python train.py --n_layer=8 --d_model=384 --n_head=3 --n_kv_head=1 --head_dim=128 --d_mlp=1344 --vocab_size=2048 --activation="tanh_gelu" --norm="layernorm" --norm_place="pre" --norm_eps=1e-06 --positions="learned" --qk_norm=false --attn_scale=0.0884 --bias="all" --tie_embeddings=true --parallel_block=false --extras=["capped logits"] --init="normal" --init_std_qkv=0.0185 --init_std_o=0.0 --init_std_up=0.0185 --init_std_down=0.0 --optimizer="adamw" --lr=0.00069 --beta1=0.9 --beta2=0.99 --weight_decay=0.099 --lr_head=0.00775 --grad_clip=1.0 --warmup_steps=592 --schedule="wsd" --decay_fraction=1.0 --decay_shape="linear" --final_lr_fraction=0.1 --batch_tokens=[65536, 131072, 262144] --seq_len=512 --doc_mask=true --train_tokens=731300000 --steps=5901 --dataset="wikipedia_en"
MLP neurons of a small language model. Each row is named by its layer, matrix (down: output weights) and neuron, and shows model dimensions 0-127. Each number is 500 + 40 x the weight over its row's rms, rounded and kept within 0 to 999. Numbers have three digits each.
A block is one neuron, or neurons of one layer that tend to fire together. After each block is what it responds to, as a language model described it from the Wikipedia text at the highest values.

L2.down249:536525525466517513499502469518527459574461460534530504487540448528523469504525513464537473404540488469548543559489600548491543525503514447546473440461558532519514449493533496480552536546503516528512495520457579576581503470516496505455491517332505570544518496492459511479448540498561476467528413506540439472515545535410521450535588527496425435531495529514539435420497456487531478526483
Split pronoun endings

L3.down50:432525480532565568563497456583481554466492547525599580563444465527495429515514578531495450477500494557532567535537541516560604605483446489507435528515517491534470486496510549451490474531532531529518488464512534486487501531446479454508476471419652468481468444514406501445533532518486533470555503480527528474482495439538580525537527532501531459535494462502533510471516520508479478523456
L3.down208:551473502484533436463497476476526517542504476512479492493533522508542524477496451468488437542484528448463417521562496520521455430497538454484447493455518485599455499468522490457498524453461487610407582531478434518544518516474490456496520496491522518505540444470585508490454489516528577515530493504466510492467530522517504472586534495506448522536468554485467446541485479571504463463528
L3.down228:515480475515463501457557432430531500482506523477457549496446539465495568484510510500499462500513513472467531487500452482401463496517585522443592525521465540427508502517506532505562561448560537540478490501531539472435489501429499487547475518481555577487518511491451400496431503476553482498535428510523507494475580534404529456510500488463487450538567487569511482575489474529500485571450
L3.down248:495509498456502506571472571523503494531495483523503556574549513494452481547498530473469462527498478456437523472512498477522517426476428484500513482483538410515520536508517470566537470528491451528536441521502435516523399511489482488483535513464462556450460466463395481555562496474500553456512526499499453463492475569488519514456512451471505530541446421424558530509480529463510448586435
L3.down251:542527528517513446481564455472486452539445550525534462550545490611565470487470468450549474520522463498479485503512403534475469459501505485508535473422503506545439512516465485507501462531503421533555632446541503479468536516433529444464523607439430432469544456494463597534496461493543522464495580476466495514518477521560450474513461540509524514482484529607604449507503567489509597491491
L3.down401:474479509563514508485409469443523529497522501479457502455554521497486539476547462460508503515600459577460500497490507505481461513472552521424563577400567452448478441485436492527476434528490533609506492473504455573475474509507496474483499543506502508475529537543501497515478479508523467506506466563587485491462575507512459554493463482520487440499501503521484462439589437531473509455475
L3.down469:454503491494536490492457484507516490540440465488506483409427507483522438534526473477438536402480528504520542442590541515474531571467470540491487556499513456505571522418456467417514528489471476497514538559476488536477440469531554504534485508472588482407524479440496484544529533421573515480489570480419523454517412571511515438491463385477536504546468507516506519468492551481416479537534
L3.down813:472508452535468528503457560486597479509565530549474523432468552501507492508468506551556473518540541580552542451518558481531456536492503485457479466531490448519547527515501484492543475453481454468563526419486490440486523494514435475536525423458574469562461593507506458435535524415462450468475501517473518550473524409449466510541427536503497540477514495535459506560540514489489497546463
L3.down826:519495586535469425502545491467500445484482485518465472470553506469491473468481506498573524553518456494500525438514455567559484573514459466497458478523562482472448467492423557477515476499496513490553568573490541494497432493542515465532553527495523393461457512536573475517500551494471459532483591530453500428567551515486542497463512525498479538549483509518450491450497494542427437487500
L3.down852:580417505440526596524492448515513577518485493496487505479592493467596533474519486496474488518489514538470438543446560511474514492499489442503516452514548415559464529461539533526483475458494493417491486504444447524523520511452486511520494517459466532471431500547479550445453506508510585559566453542514526545536514497553501570521573530509427507533468475495456475470557415483499469494518
L3.down888:548469445531557487499451534480476490516432489514503518508516503455494515492536540516578480475538439478544501497491611471560484526450522446458628452440600503523525481556449505471551488546519546517494547450508532495595522507483591517507491499514509530587480547484504509455427489526506529472531469533453508558565530503475500477503429515454459516475531506535485491469513516555425464513540
L3.down933:502535493541486442544459519453525514513505594567506521467494499504447472516492468511511516496535537460574546561528518452507516579555479512485480504544526534551425458561471506475495496479486483532472561475458522496493482471529506510497468527467532508506551444499539481491459504518502522523511575598474483439473487497486506479523485592450548556485604516495471472502434548548538381573474
L3.down1104:447509477468464599461552535428497543506479525488464453475487535533517486516486477522537500497487513486556560446536445454429498502568511515419572545492499530514583568555485513539468547535517404476446519533510531476472517465543490489537505456530560534506496448489505501524440497531421531517503517468532470479497550571449577477553525506495456521433492592485471494532500536530458509484493
L3.down1139:495506437458548443438471513534459518526538511506465498542438414574552510482509568543496490506490481533538464504569478499520487466489493466518548456515532554534501445509560525488530475453516498478545533532407517479449486501546497563505519515511501539479504523482449508512479566488533537503545467526502517511532444488531474504444506411569466466454567511483526476506542579480475522506464
L3.down1181:557546488447510520575523523474463478524541524474426483519529474506498535434443579428490517552480475549515526495513487535490495542496546544453436538566564541487469509560498519519534462487480482526522487462511490510486458487540482478515544435531494521540520471509569562502543543465436463529519522544518476468486449410537483546506498412470418454530460379514535501511520465490529571441534
L3.down1200:444544457554512526509482466454444548472523524505534481558493546471481491418447564514519483529429513556505512577540501517516544458572469494534545524497521532501460513479530504503544494444513461518536491489451475510514509518496515549510510571467452516507479513504560508418498519513585448443559546520515555470499487511494461536460531533491516478526445533610501503465454570524459448539466
Mid-word continuation pieces

L3.down68:477494554518552490495538452456570443510511483487507469458563544498472525522502483430603516518467497497424492469494490515525525488497470471444471481513529512484514476498553505531486483501428473532526554500507462489377562448504516578487501433533523553529497515461513515451533467435496424467497497489496499484472513507576511596454530488488496479472430525526447532517480516573492523519551
L3.down109:550478469509421553492449498491545490500493519504501512434536530505475441478534474475541556515419443532595436540487507534481504534571492463558478471496451449558549514538465494512525498511521515449518511430515470478460544457606478555526464449426580493517538532523505475533490501471457535484465542522583448587570469521471473510510484473515505537521503564488526545549533507460484497461531
L3.down134:435493517477516507458476440541458460446533481552523412467483529467499453465572451509427539438496461525531484526487519499566482430463489565501544532456472513480446595496517576538544453434505511527499434477497517474435474479493539551598505536525527531523468465528483581476500545468498462460520490505469499560567508449473458540440513554527482470556523482486451536454481578571520479485451
L3.down180:549534568491459504562470522543522577534483434545523559478507464507507550462512457444469486468510544565557498446461442531519507497528583477500540552507467504510466535489504501498518460509476525524505508468477528543425484464504468499498482554544469477520476554521527559522459559481461491542461488558520493490563416483420456542450414567552506520522459545490523512582509479463461480510497
L3.down266:455489632423517483506511473523540510455480498525458541466415487436462530510577496506515519557570525481449524474501562482465410478496495429493514507483468472456492462470541478473433533563520532533535516501549571541544474525499491481530466548508475519503503501464454487568588431592553528469471522559509499453476497566400416477495506522523517458506447446480518449496470495511551482488455
L3.down270:564452498530554497499421500494452548555543457511521406517455513445572513483521492529528480614470521491470507532536495473483492432545444461538479542555482501499490478495501515524452537520538456454587520527495538597511458480546506518546479595538496393526481528489548453515550522507462502482451472516497520589455498573519557528610525542482444486487478467479475456466513432518550547457460
L3.down546:512477453534521527487513499537478533463506483573483405456565506476484514545523461467560506448452448543465467518488507556438465459514510437485458505534509535513466567499512542478513464473483485552589490503498540548502509439468489480467526483549486594572568521489472561589549508448534563561484509482474562567491531521571525453456525414481457535498473526479509529486479483601519537520498
L3.down655:482422464503536492462439549567433434535506531533539396536502473506505493467536439482467484558442431553526566513502520513479463507473502584478529550510441475505479458521550454416475526462436536530498544547574520498493485518442533565517405558484523479572538475457508425535519477509486490492546504468489476499454484503537489468534490555491553480464545482461553513495505570532557536537489
L3.down679:475529492512430512523558584492551494498598515489519476450507476467547508519501404478496484493504459524500498489520555569517446578603434510451540518435528461454455512499453451470472529436531461459533527473506517540454527588536488472530482459460509462461549548462531483569478482459575567464436493523489488505552442470558452509494453574503462503499477530429519459471528462549529523520512
L3.down767:529431536473478462462506488499469541514442529463593467480577462459469535426458507470475489452534492527537505483491509509527500519417447468516456514538495459569425483529547442560511393528505525517502545528484447473526463513556492441516461580531487504533497491532432467537527486490528491509505465568474438469571563497502538509498416505470459434462444489471511523487512473522529455536503
L3.down823:505525502503526468519499510533542507521506508484504546499511505500442538502510550466497508501504476528523498490475498471472583551512502562466557464445468558504498454509517504558472416497481559484550464490484467507591476588516488567467445504539536455492502535460459459512433491457575484547532497527456451506507531494450592540512543571489540508517464468497526506526452477454478429523537
L3.down855:467553501504543456499500465468511467504534519469488573462487445464450470508464511466508505461527451437474535481445573500441462505510556492417567508510482516468563521464523443491575579464506514542544510503491553502517489464504497500486527461510454462464484541562466536454543470464460424533537478479462506507496525439429563551505479439507430468512471484578582469443471459509547529413471
L3.down979:489511525493536466521499484509499485502485359568464549505470536505523487476489508521505491455514495454475552546520494537487557536528498515474483502434490524461486383525467554483498433513495467547444522529489480461505467481445502573560518495445470538508504546504543532525550466573470475491431522533596533496496504446424506531526566493558502521471479498408470518502535521508480492508531
L3.down1039:590481594513527425570474442466444552546457460419499458511517517482452502470517501411488489515467485505531474532533484588522586436446457521482536586482530502511544537485472482465567566462497555492579527520494581493556525498469537491472533519499454514517502475457470513538399527465466513496517532461517549582475507494482445444578509513482501498479480501497507528501493558522562526450527
L3.down1090:484432459486453471467482482505457456493527575584447467506509529530449487484581445454560455541574433492499518486504491554530581458487527499521520464503473514566563422519528495466573509563536501414520447535422432487506519507455469463461497483460561497484466485493475499467574522563483505488496482441505503494422496490553471540496484506486535494463455513498458526564552545465483489531458
L3.down1276:497449564500448536472502522484553575498548482406448482445575500478482501495552516486585514507586505532527620485443477487548557503506570513466570508539473480468496509510455514455541519474501554503507534520462469476453444528525519437526541516582482528568506467548501489523514533444496512498516501431515481536510490448592536504482537544498497491497515534510539534483524446489423482505508
Word after "the"

L2.down800:502519506559578506492493607486499541566471484526545484436473515420469446487448528449525553532460564424546507498533495467581541495536534520511479525508446508553467555469482579479446496520525456507544497534447552554517495499568494461496528473467550478518502484541495513459466526534475509448504496458517548509546565458483505512488480473523501455542544518525478488544473525493466448516529
Numeric value endings

L4.down325:496537516552382513463467502478472430509455465529487477510500483533442502519499472456484542438423496498437481559498524556501518512502500520468515558518515561489419541519526387564461478522488493483454616512449510491453531472510406461507537537493501461519454476546558465503508498546561457504587598509431526514545492516511522523493550456485471422538524548481552517499480557504477558539524
L4.down654:536474464532473533575526538522508498487450465493553416485495523465490497514508495458431563558421391486486521522517569493554530450497485500514525600524493465563545494546477478511499494442468502431493472414520448534578591503552529489451533562541464529483564513464520522458517499526479542514524503532506472452470444637497470481460492475506443476498498494512537459542432444542480518522551
L4.down983:493519475559504452513470575536502424505506499477554526553510539571389459518441460507517492531521505426484559529549456527498511489459482521544505487402483470542499473468493480516542446482543495447464485498475544354525466551480510584610487503531519519524519557507503484495530427569536567535452481502442515545520504558522470448500459467497500473472529551555511474532488477512492524456461
L4.down1221:446418579544535445481497418459546505474503518497446426495481619512467511478473527506492536486534492515547558485507529459485482432433483462507550506531501507587472485511490493504600489475479539536518490450506523455477530516524457442567505497492464444471464524538565528464541470523533576446495488490478529425476511419488445482455524488554476494475526491405469462496494469555533457486562
Currency amounts and word fragments

L4.down269:515599488503569478500546479530534442547401507564535546514533480504528459523528481525494481446533576547588456552489493476553535479470509467488455473508492532493513549533512515472502544491491556416543552578524468431500514566476540453499569439462580484485431529506476496535535515461490448518570426543539431486446528465450565537481544535520507486497523468431468422447470513506540527552564
L4.down399:439611484435441506542523404500519511525476512613514472496479546517448482514523509479520509517461494552487418460537507443556537552508502516551430544440559493558477514502518500491558543532468548481443502513475556439569388426543464464531480558508482578446488521496460465500446489481514535514514493539487527503503519476588596422457521466487545478513485505475437475549484504475478495501513
L4.down557:484535524567449527505454546581554495482414477445461486440529489473445560472549492471529539460456468564493487528503518506537486527463497571429509442472530490559524536475461517496525499469449549513457565532455484454506536521504503539572505445509504530493498548435451434438523510506502416558455506525553497508438453470502573526501533515595501460511463542501502557529444482517450451492528
L4.down828:491494487516457439493509620452500471545561444505499526519487512489554557445512510488545499509557471499493451488542535553426509450527470463498458568456531493469522533453480532426450455469468548524512476502463477454565544536517428422404487446483421500581474511529596528569493559482453498480515500513513480545552467493493555555523480501590475489483481482453486341455509472440546481535501
Early word-continuation fragments